{"n_kv_head": 6, "norm_eps": 1e-06, "attn_scale": 0.125, "extras": ["capped logits"], "init_std_down": 0.0386, "beta1": 0.95, "schedule": "wsd", "final_lr_fraction": 0.0, "dataset": "wikipedia_en"}
MLP neurons of a small language model. Each row is named by its layer, matrix (up: input weights) and neuron, and shows model dimensions 128-223. Each number is 500 + 50 x the weight over its row's rms, rounded and kept within 0 to 999. Numbers have three digits each.
After each neuron's rows, "fires on" lists the tokens most often at its 100 highest values on Wikipedia text that the model never trained on.

L4.up150:459511458490551533555441445444451530458528429467443467466543566539512491480505550484554556555489485439507540471478458500515523446534459572555503528451499480448439497527570480419565571570439394552419531425557489510463469528401424447533493500536545481464569413588619454567421477517521516414
fires on: "s", "ar", "ance", "er", "ing"

L5.up766:516512444454534517466427457506444548438552505546510652506534490505467441505513469598463579563486557529439536616466501449533541486441554675496513555540435528532522483443546474497548531505572584563531559572515570499472446578512461424455467539590551448384447488440393508449611525430403503529
fires on: " (", " C", " M", " m", " R"

L5.up12:501455534519507543466478490495512588494583528420442518443431546505498532458450525373445595529545501490478526479422465444459459495505559513525453482427514557478453477546478510578553448552474461549489555482498518565528534521586471397497571565533470487459584445511563467482521422592410526426
fires on: "le", "th", "gh", "ha", "el", "er"

L5.up995:491455522503544497474531441543465585539511478527486531551545555450581476567469533424540470599574553545532521508596550609458475519519553448547516518509496480512497543501445497530456554482449450440422513425483530529494468523541478540412555505495475515476444534523511488555492551371590476533
fires on: " and", ",", " to"

L4.up779:628455491485526518526476467550499478431489461414467449466562604516533465452548378408465535550569481521475609500500500476549448574578508527497465433482403472555502439500458412485520394523482505543505553518588521459441539603577434507473589398605475527535540545491577547400431478391485541503
fires on: "s", "n", "in", ":", " in", "tion"

L5.up91:546461447522514521525489604458435545490557449591581508579519535510458476497438475521466529482491528474451516427487634538483504503533532562507504464407520552440529522549452488447439468545520511499536507456477426450481501475562485498492484546531396530428514557569440429538486521500533447568
fires on: " where", ".", "hi", "re", "ow", "e"

L7.up463:482466387484449482433538537485442545542504476458521356458512356525477461399527489359470460587499445552546461554530534491411554561558514548484478473542460421550469531522516513499462445519544546497515516512469526536515467572571641471565516564540509472472471537528468463541533503522499575490
fires on: " 19", "arch", "lo", " (19", " in"

L4.up705:553432505485514497413495596578436585495573515514539538454473543460484468514424545512540489549548471454464472530532444537553464524472496472522468429438583482494503499488465477497465442568483540512473479384530467501576526482475482519462469517498480510507552474480542425556449380458537506549
fires on: "s", ".", "l", "b", "re"

L5.up887:410547495556506426508578450467438468584582505486508475540338533534531585576482564524507496524593474433497431471448550468538556512498564618518544417488477471517453476465364485548587542495499538565558569556482489507460436437462478517431564517476512473502531458528505449441521486597457477475
fires on: "s", " —", ",", " and", "ill", "1"

L4.up106:500525510403556459514474562443457514505555527550479551484502498543560565474454553405471501478543486510472507425418479490548352502511544491530498545401543446446403431515521509490454548492498567533533568401462503537433535514489463454511427517626491421538510548497505483514495492500409478495
fires on: "s", "us", " ex", "es", "ve", "ex"

L5.up1069:430481457577516397499501504492448568499447508544500532584475523494522524550527419461544450589510580485425494484499534594454566413498527552528484615593503512513530520551503536520499432479531532441535510581466370471559466532472425379455576529536472531517502543494451552489509474565464485367
fires on: "th", " As", " W", " Th", " as"

L4.up130:561530472444480424535440491490591435541407529463459562483472494512526505500605376440451545505581447478489463412405453531507574552506524437564448475410530473460435479446477516538433545428552547394588507499469549582481413473465479535553546515490500408462517590484552460584424433444527522466
fires on: "s", "N", "es", "on", "na"

L5.up782:487475419557523490557477536554516496425517567465556506651484515446443532509526496477510433546596485494483422426439483540446451494450511514481475508488499571486545561574444445500484479536559616567568495501495508572470483439458427466475411487499490553452439487562535545525493578463510514492
fires on: ".", " which", " where", "ad"

L7.up637:504528498398509486547574531547500537580454452500536479486500590465555511503568549546575493508508477550672477516436556547501458495484664546570428579524503538458502484516477531596477515538454484648515522505411582461492454541567539451455555436501521425486468510443556542407468431492501556485
fires on: " re", " Re", "s", " De", "re", " de"

L5.up793:421458512562563536428464532508539537501510475500481555444517454460457558518523530576505508452598426541582510483508557451368426486537550582513480538518574533550446487540484559503516482529447543504439508491387503563483396441538609529519525439548564412546525410528525499520467569455507504498
fires on: "é", "or", "ol", "gra", "ia", " Vi"

L4.up438:400540559447426519533493501426484498444416555439504527557450486498527409525424452456508532506477506516506456466484482465485569529550514483462515498489512557530477462448519475510467535441501496444521513501496489576503552529488389518565485396531546473550488472532540541541516529574552488486
fires on: "s", "er", " between", "us", "ing", "le"

L5.up707:497420500478562456564465464549639552532420511485472544484500531437464565486519459522564417530519511538437454435449502546542432523598492509500495496483396463516546492578502467483409492568446484505580577600459549402504526468419567579460428494519457563477434547556431492541454497518513542521
fires on: " of", " ", "ly", " in", "e", "now"

L5.up569:517545506503561456577560519464449481552478471531537518611515509518478446476520531493402507460565525581550546450449542431568468522407560526558398574476441495539540465436469445456454477479510507571493511536482496503466449599502514520479509529525528495442415497500417507513429491493500518488
fires on: " and", "ing", "et", "b", "ne", " at"

L4.up317:544569523452526530514472444444371514516535469563456426519462560386501470446494560451565559467592476521450546482490556500518513470472591480635445553508547469497541491499462560441530524491564456563464500563525433595517436444441533496528570445489520516512542498575543578534474416485513448465
fires on: "n", "et", "an", "le", "p", "st"

L4.up915:478516474539503427424515501471540551449525501465450467434627503464509551489504565396539604415391430437595543560392521507530497471618502423519547527528471541467597351473537535512493513463488402509480496477466515493512485479540444493419519517436516498402458563408447493500543502430521453487
fires on: "tri", "i", "ter", "ur", "vi", "ta"

L7.up14:565552508580399465563554524484471566469512386426548538523565391450542534465450469399509446422561469512566550509516539465454424497505579501544539462415539469552463379534514491510441521522446459452512452517463509602553574433487580501511470560557515504448519520564560512429486463488461478445
fires on: " d", " dis", "ba", " st", " Ba", " b"

L5.up71:502461469437470639457484444487470470548492593542452571509564499388465499521569548513414520450455471519497433420517528530543483521560451427530517545507530502544556522597585439473387519539517475513564581434555498499425428515590434447513502552564510483509455555530554487443513460523489348512
fires on: "s", " (", "d", "t"

L4.up670:520577584536575515447472460461436384558502492337530536521513482560504497565440451385494584493529561510500461503480568562492449531455562580490477500535471475573470500458456477458481467638459532512590548521504492527469478475540473471482527463520509445404488534470481533464443423418500426511
fires on: "s", "in", "ers", " In"

L5.up648:495429394485464519537437456599479419499536514435500605520497524496428472551475517387555464538505446604471523493566611532590477526445505494494457543554551492545543551457495534500435399500513423610484560480438489511510498518568475500464530504480444428456481510546522499463495501509532502484
fires on: " (", ",", "e", "^{", "van", "en"

L7.up245:506528515539481526423527546537425545523512499533552486453489576509571397547466456619485554478562480481470514535495503446425558577437530536591573458576516410484493466439513523504322433496509485534468441571529568496541531474482548500481524534514457525469390499435473453478518460504454499512
fires on: " Al", " Ar", "al", "y", "ir"

L5.up1020:496515531532529532533526530514458583605511575494382519520485435507548487507497486482411554488579434534554439504389520430577526514498438480427536557498522530424520483488382481564459480521442473551424541517527481464459511478540468481500565689563497521459481477472482478476561500424541508563
fires on: " di", " Di", "le"

L5.up453:536540608534562502511620549412335527519485512455435484511599482546538445497440494482529527447409524455535478447432531530488463557560549552497546551551541518442458541542515502452466529537485461547539526568534501554515502480542406480546616495591423528513478478420522505478444548467474422533
fires on: "s", "ch", "le", "us", " Church"

L4.up246:520533428492481491536519501539386529533441502466484554461548557479474514590413419472516483572482432550500580482557486479474462514536451532469496461558507483593537475502408534529534453511532560481447521585523392495511504540522494512468534624613441544537483562506413489472512510469537488491
fires on: " and", " or", ","

L5.up555:465556471511487442552517502526560468480514385494443510530513454479552463503463434512470493509520521444553464481479501496528433530494547421491510482483548533445574444515525463519499522415543474432526484602508529502467443553487537510388493573525531478447510467479509462497462456512471465502
fires on: " mi", "'", "ba", " Ba", "ha"

L5.up1055:447516476501528594475537498517535538473560480503490548410490493619430584475483395498499562491491527549439502541511542440555563529482452421454454471544413505485467603489566463476528423497521504370476472484499514533496458473521511431442493518584434567489530455459608518546473552430526441448
fires on: " Ro", " pro", " Jo"

L5.up1044:484529497519435564489429418490506452466581425606520615456524460472505459524561483473460496510459429456524489508515567515531383527629436528490617449457484588642494447512442464516452466452498562466533492478500491463611496417488554511467491549565511420552402559548528435483535518508452389463
fires on: "d", "b", "ic", " form", "t"

L4.up99:472619517487507521437447589502539532472577456553504469424503420528531500499463384552484454550492495489491492493477473589510509521493497470545530520565558557550527452478468456452511582487553461548542533470590531477481545418436642527527491588413564522548520521541516386472481490469447466583
fires on: "re", "ter", " inter", "ho", "lo", "ine"

L5.up288:491505526553524482546548437545516454480508556508493457516468526559424462496389432426586508480555596495533559418475509551526512510533480514476442589569419453552471430537498496531490505529534528435423520458532541504512447591531492488348528486457477463505493467451539460443541494513521539490
fires on: "b", "il", "-", "ad", "ri", "ra"

L7.up441:446539425532575507492473480509488535550554569446512540534558511510445473651448417472514470479420458469443445463458518488663567574646549471451571458488539561552458380488533418432452531481459546481474411466500526514482465537486448538490501468476577469483435506537508453532478486486452504510
fires on: "er", " pass", "ri", " train", "s", "gra"

L7.up771:436495406460558483523581469483515584440529493500602449456536657639616480495491446496528481497521507536559554469440455479539539485451479473543452513475566412476434571488452449520539517517559406625457530497449482572496482555593493527453502532535517511584472480461506575519518430529534450534
fires on: " de", "s", "en", " to", "th"

L4.up1127:485570460573494585475518572475562590531456476451548522496507521552495455505408430450550517537488474520553485557478554440414535372573515542539572482537484517464587467452538432472451491490514539422526487450523486539487472482557383402532606474568524492380448565434548451564575512624481550494
fires on: "s", "d", "t", " =", "ing"

L5.up616:434423536535535560500454484482536479480503509470407587426491503488451486498525475480486455530522528572490459505480541448488541431513488538426476461476491461377479590463501551418342540525513546607421566558457569506440431446507423470475469486511521531537439403546480506552505518551496454516
fires on: " N", " M", " m"

L4.up630:498501502449464514465427475528446451514573551434480492491503515509509522463400475507564545367572700496501571543500532552508433513581571493527534412586490545569502525555540474412454496480569452512502485577487457390484497520506544447514532448456571438514439417472484455402451448571514508467
fires on: "w", "-", "y", "b"

L5.up758:497473528494501501597498458543489504526489533433500503532566442496501446527421404519493604516538504525541447482471517475513539623617521533513420472467508519494570443524484571525417497460538534549462491572477488564517503444512457532390536529540482476420462378538544564436525547511514473502
fires on: " cl", " Sh", "le", " ex", " sp"

L7.up412:537517505519471545515590494496470527568460449451506530584494535484540519499526553486404494562468438412574515485439423428503582530495551486560544517438415538555526517541509458452513436415329499563512449591529545556471583488441577523492597510502552572484396471518494502534537481467512449562
fires on: " St", "wa", "ne", " Sea", " T", "b"

L4.up956:474582476448553550557507561477515541560468515470427408487597563463553502541403553483469551519543508498529516555503523531463487419516440544564516535527571516521545406494505524542537463490441490582484601518579462535403437541472430518524538529576457444450471461536436479435464340515525496491
fires on: "vi", "ing", "s", "le", "n", "ation"

L5.up375:499499531466488472493585451578465496545542516567464465532525480501551506462505488496514507480522573552450464533498618453472363493456439480584554488546461481590534501528457589544482512460516475512471501544482458592559557442547489450527583528508496511490538577503539514529561536514470472497
fires on: "h", "f", "b", "st", "z", "p"

L5.up94:572499466438512498501534472470485499389511537500466502409482456418538569567531441514541453475440513473530530512488565415602500488525516486538529532430566484506534490484600478494520510547435523502563505504464497517499457544418436415489507536581495570484487570382476498460552536439476374534
fires on: "per", "|---|---|", "ter", "ur", " per", " for"

L7.up499:415521491504522529499507500554451474465516499487491510522501393557529553443524553467492449542495434477543421561483625530385462491552478502425451560584506525510537559497558453491472548402509389490496567567448600466430505549455535501481556526473499463487368457508428498477496371534488486516
fires on: "|", " (19", "\n", "–", " 19", "36"

L4.up355:462386457561515439519476492501462553584534546557487527461489577463505543543396570475542459523536480532558426467565498567543524461562557557507447569476497486502529532471389427543467509552457496596466564677535446485457529536514605508473566588533462483473527508500534539539521523475543513524
fires on: ",", " and", " (", " or", " over", " around"

L7.up316:448516497555540473527501479472477532460503470548486531405529519468512563493564359497448468526530445460555408496453511552529507486472526588460578414526421509568506476555437593526494465633593498579466453552505464456509580427442487538565543489556488525490377489470432541566499473460504530528
fires on: "ly", " was", " been", " were", "now", " be"